{"head_dim": 32, "norm_place": "pre", "norm_eps": 1e-06, "tie_embeddings": true, "init_std_qkv": 0.0173, "init_std_o": 0.00388, "init_std_down": 0.00388, "beta2": 0.99, "lr_head": 0.0076, "steps": 9717}
MLP neurons of a small language model. Each row is named by its layer, matrix (down: output weights) and neuron, and shows model dimensions 160-255. Each number is 50 + 10 x the weight over its row's rms, rounded and kept within 0 to 99.
A block is one neuron, or neurons of one layer that tend to fire together. Before each block is what it responds to, as a language model described it from the Wikipedia text at the highest values.

Pipe separators and final digits closing a numeric cell in wiki stat tables, especially after signed goal differences (+20 |) or split counts (2+0).
L3.down159:63 35 34 40 39 48 50 49 51 54 37 38 41 38 50 53 29 54 47 55 45 52 38 49 52 37 53 41 50 42 52 42 52 40 34 72 46 67 62 58 52 39 42 41 58 66 47 55 58 47 70 39 49 44 66 45 39 55 63 51 46 48 30 49 50 54 70 53 45 58 71 71 55 43 46 63 45 31 49 42 46 36 50 53 55 55 52 44 55 45 56 33 40 51 57 46
L3.down740:36 42 40 30 44 45 79 57 47 59 48 57 57 54 56 69 41 55 60 46 53 54 49 56 57 59 43 39 45 57 28 55 56 40 71 35 51 58 34 49 55 81 50 46 48 43 42 43 45 45 34 56 43 39 53 28 49 64 61 53 63 57 28 53 30 52 48 50 38 45 55 48 46 44 58 44 45 30 57 51 46 54 47 45 63 49 49 63 61 54 46 61 59 54 57 56
L3.down752:50 55 46 56 43 48 36 68 44 37 55 38 62 49 57 64 49 47 49 47 33 42 59 44 48 44 55 48 56 43 26 52 41 59 71 47 43 54 45 41 45 56 66 49 58 66 48 37 57 42 31 43 45 65 65 57 56 38 46 53 53 54 50 48 39 45 62 43 47 53 63 50 50 50 38 52 54 51 49 52 63 64 50 56 56 41 52 49 51 30 61 34 31 56 47 58
L3.down1265:54 48 41 42 46 49 66 70 56 41 58 47 61 37 52 59 46 48 37 47 40 50 65 43 59 50 54 53 33 70 39 50 58 59 43 37 49 55 42 44 71 45 47 48 44 56 35 53 64 60 64 67 51 46 55 45 51 61 60 64 46 49 30 41 31 35 56 59 51 49 50 57 35 48 65 50 50 63 42 31 69 50 58 47 49 46 58 57 34 61 56 60 46 53 48 54

Tokens inside multi-word proper names or set phrases, right after their first word, such as "of" in University of, "B" in National Bureau, "-" in All-Pro.
L4.down768:48 66 47 57 45 48 63 51 51 57 48 57 72 42 46 69 52 59 46 52 57 43 54 51 36 38 40 65 54 66 49 45 48 37 44 52 54 49 58 25 45 36 35 56 64 57 48 43 67 51 63 66 51 52 47 71 27 35 46 56 47 44 32 59 41 37 45 63 49 57 45 61 56 46 60 49 60 54 49 47 44 51 51 26 52 63 45 56 47 31 48 54 60 65 20 45
L4.down835:57 61 50 53 65 55 32 73 54 43 44 60 37 53 37 48 49 53 55 45 42 48 47 59 30 58 69 79 43 67 46 51 47 52 37 39 54 38 46 68 36 44 54 56 45 55 37 59 45 57 58 55 67 33 45 61 50 55 39 37 61 57 50 43 57 48 62 35 45 58 63 61 64 61 49 38 63 48 35 44 41 47 69 53 59 41 56 48 57 58 62 58 46 48 54 65
L4.down906:51 53 49 69 45 63 53 51 65 49 51 62 59 40 63 51 50 60 52 39 45 59 42 52 44 51 46 52 47 54 46 36 39 39 63 62 54 54 49 46 33 58 44 41 42 59 41 50 46 52 55 48 57 41 30 54 59 35 54 56 58 35 56 48 53 65 57 46 60 65 42 36 57 58 45 52 58 61 62 51 28 52 44 46 49 32 48 54 33 50 52 37 50 36 39 54
L4.down1306:44 59 87 48 52 38 66 48 40 65 48 58 69 36 41 45 38 55 52 41 60 45 59 47 49 70 53 48 43 51 56 35 41 49 30 57 50 46 54 44 36 52 55 57 47 47 45 64 60 31 43 49 55 58 48 49 48 55 52 54 45 57 52 45 41 59 34 50 49 60 41 51 49 33 37 40 41 44 47 57 26 57 33 36 49 51 40 30 57 43 53 45 64 55 38 64

Bare verbs or their final word pieces right after "to" or a modal, such as build, re-ach, h-ide, del-ay; also fragments completing names after H.
L3.down82:49 45 49 45 50 61 55 57 47 51 50 66 48 50 50 62 54 53 63 52 47 53 51 51 34 51 51 51 38 54 58 63 51 39 44 51 27 62 59 61 64 29 36 48 42 45 45 65 66 45 57 60 41 46 61 47 48 53 54 52 43 57 51 56 63 53 52 45 37 66 52 44 39 54 64 53 34 46 42 54 35 32 54 46 36 45 69 40 58 47 42 56 44 63 59 39
L3.down287:55 44 46 38 44 63 64 43 33 55 78 48 44 56 59 39 54 51 69 47 51 44 42 61 37 58 50 40 43 45 68 44 48 50 56 69 47 51 39 58 72 64 47 52 49 51 43 55 67 57 72 48 46 38 39 39 57 38 49 49 35 46 62 63 62 47 47 50 41 57 55 48 62 54 68 48 56 58 32 60 41 35 61 50 53 58 61 52 55 57 54 59 40 48 34 49
L3.down309:73 39 48 41 71 49 46 61 37 63 52 50 60 44 36 64 43 29 50 54 54 47 51 51 32 41 63 50 48 56 53 55 33 44 48 63 65 60 53 56 48 39 48 55 58 40 46 53 51 43 49 41 34 33 60 48 64 39 25 56 50 46 40 79 51 43 34 59 48 47 45 43 45 56 34 56 50 42 55 42 54 43 64 44 70 50 41 42 58 55 55 40 37 44 41 50
L3.down1392:56 52 65 54 47 54 50 58 61 44 64 51 63 66 55 51 52 27 38 46 50 48 51 63 56 44 58 58 48 45 55 39 52 52 47 53 52 52 44 33 47 28 45 58 41 75 58 44 37 55 40 41 37 73 63 49 48 65 55 46 60 64 50 62 67 49 45 56 42 53 43 40 46 44 44 50 44 41 52 44 55 56 59 53 34 39 32 50 43 50 56 35 51 42 39 60

Base-form verbs, or their first word piece, right after infinitive "to" or a modal, e.g. to establish, tried to sign, continued to host.
L4.down183:55 60 44 38 43 55 54 45 60 41 51 20 51 54 69 39 54 55 54 32 49 48 51 39 59 50 48 45 56 49 39 59 46 40 52 39 64 65 48 49 55 69 56 35 42 48 65 43 33 31 47 60 57 50 50 54 54 45 33 47 44 63 28 50 57 58 39 59 51 45 49 36 50 54 56 38 51 40 51 48 55 55 37 52 71 49 49 41 41 65 58 43 44 50 45 52
L4.down1036:65 58 55 59 58 57 50 53 52 41 52 41 30 41 50 50 49 53 50 58 45 60 49 67 52 55 51 67 42 52 53 65 43 57 56 52 42 51 40 50 80 55 41 47 49 48 45 56 55 48 36 60 53 33 40 56 59 38 59 68 38 41 60 56 43 39 48 44 58 63 64 88 54 71 40 51 43 36 41 63 72 42 52 44 60 45 54 43 42 43 61 60 47 55 53 50
L4.down1117:39 43 27 79 66 55 62 53 56 36 63 57 23 59 51 36 49 60 54 36 37 45 49 44 45 60 37 62 57 61 57 58 73 50 58 32 64 40 54 62 52 51 43 42 42 41 51 49 64 47 39 48 37 53 39 49 67 48 52 58 56 56 67 68 52 66 25 34 61 55 59 73 35 59 48 41 53 42 51 33 53 50 62 27 45 47 59 46 50 24 55 49 52 49 42 51
L4.down1405:48 50 62 42 33 50 40 50 65 42 57 52 44 32 58 56 62 43 47 37 56 39 37 59 66 65 39 50 54 57 40 59 47 52 48 48 55 58 54 54 45 41 57 40 47 36 48 52 64 38 39 79 41 57 43 27 53 65 43 54 59 46 31 56 53 58 42 50 37 39 43 49 56 52 47 60 58 37 51 50 54 42 39 54 37 43 57 71 44 51 52 42 60 46 34 51

Tokens partway through multi-word institution names, such as of, word-piece endings, or middle words: National Register of, Transport Corporation, Social Weather.
L6.down789:40 53 38 47 47 66 36 30 46 38 45 45 47 41 41 65 55 50 36 62 52 49 72 40 44 53 56 52 59 46 30 45 36 53 46 60 59 53 29 47 60 47 60 53 52 52 62 43 61 50 65 27 50 57 52 57 37 60 29 48 44 39 58 60 38 40 70 57 59 35 52 47 72 52 40 54 39 47 49 34 58 59 67 44 51 48 54 41 33 49 64 53 62 45 67 47

Fires on the digit right after + or − in sports league tables (goal difference +7, −3) and on mid-word pieces continuing compounds or names (under-16, firewall, Yonezawa).
L4.down10:39 52 49 50 50 28 55 39 59 54 52 43 69 51 46 34 53 47 48 42 52 44 39 59 53 43 31 48 59 40 62 51 61 53 50 53 60 58 50 45 46 50 39 47 63 53 56 63 61 51 45 36 51 47 62 57 46 43 45 52 47 51 16 58 64 60 43 60 33 37 65 65 67 47 70 47 67 49 39 42 45 48 40 55 54 47 47 53 47 49 44 49 56 23 60 60
L4.down62:57 59 32 62 45 41 40 52 41 48 55 54 35 54 39 53 54 74 41 42 37 43 59 41 58 29 47 40 69 43 61 69 42 54 35 41 57 58 55 49 38 53 48 46 35 55 54 51 59 56 42 54 60 45 63 58 51 62 43 28 50 52 45 62 57 44 47 53 59 34 60 40 49 57 49 36 44 61 56 47 47 47 71 42 60 44 51 35 50 66 55 41 42 36 61 46
L4.down926:54 43 51 42 29 51 41 53 48 36 54 47 57 38 52 42 68 49 57 52 42 50 49 49 61 41 56 53 64 59 57 50 55 63 36 60 50 49 41 50 37 74 36 33 49 41 54 49 53 38 40 63 52 56 42 61 69 53 34 57 67 46 55 60 48 51 43 36 51 46 31 54 43 63 54 54 62 55 53 52 46 37 41 52 42 42 47 36 22 64 73 52 40 55 56 41
L4.down1448:45 57 51 34 53 38 56 22 49 40 50 56 52 55 63 58 58 36 39 58 68 47 47 41 52 52 45 49 53 48 49 46 65 47 51 49 57 57 33 57 31 56 45 49 50 55 40 43 33 67 47 50 39 76 53 56 44 53 42 60 53 39 52 45 50 48 53 60 43 26 40 53 44 37 43 28 43 60 58 50 37 51 43 51 52 55 46 59 52 61 46 53 51 68 46 41

Numbers and header cells inside Wikipedia tables, especially time gaps or differences after a plus sign (+ 4", +42, 32+5⁄8), plus header words and pipe separators.
L6.down750:40 39 47 33 62 48 54 45 51 43 65 56 42 59 56 44 65 38 38 36 35 63 60 39 46 52 48 44 52 36 43 64 44 43 39 46 40 52 54 46 53 40 64 45 42 63 55 42 53 62 54 52 64 62 36 40 51 62 38 65 62 35 49 47 50 40 59 46 44 53 51 37 57 55 53 35 55 66 48 38 49 48 47 52 47 47 73 46 43 40 41 41 52 52 58 54

Word-final pieces completing verbs split into fragments, like b|ring, k|eep, prot|ect, separ|ating, usually just before an object; weaker on "of"/"between" and list markers like "=", ":", "-".
L6.down1019:38 54 55 58 49 41 58 43 38 57 50 50 36 55 43 47 41 59 53 33 44 65 61 56 46 51 41 59 46 51 42 74 49 57 46 53 59 70 45 62 46 72 24 44 41 48 60 23 39 49 50 54 57 78 46 53 40 66 47 60 61 54 55 49 74 49 43 53 42 50 38 43 50 42 61 53 63 66 53 59 42 48 54 57 51 45 64 47 50 40 44 43 60 56 48 49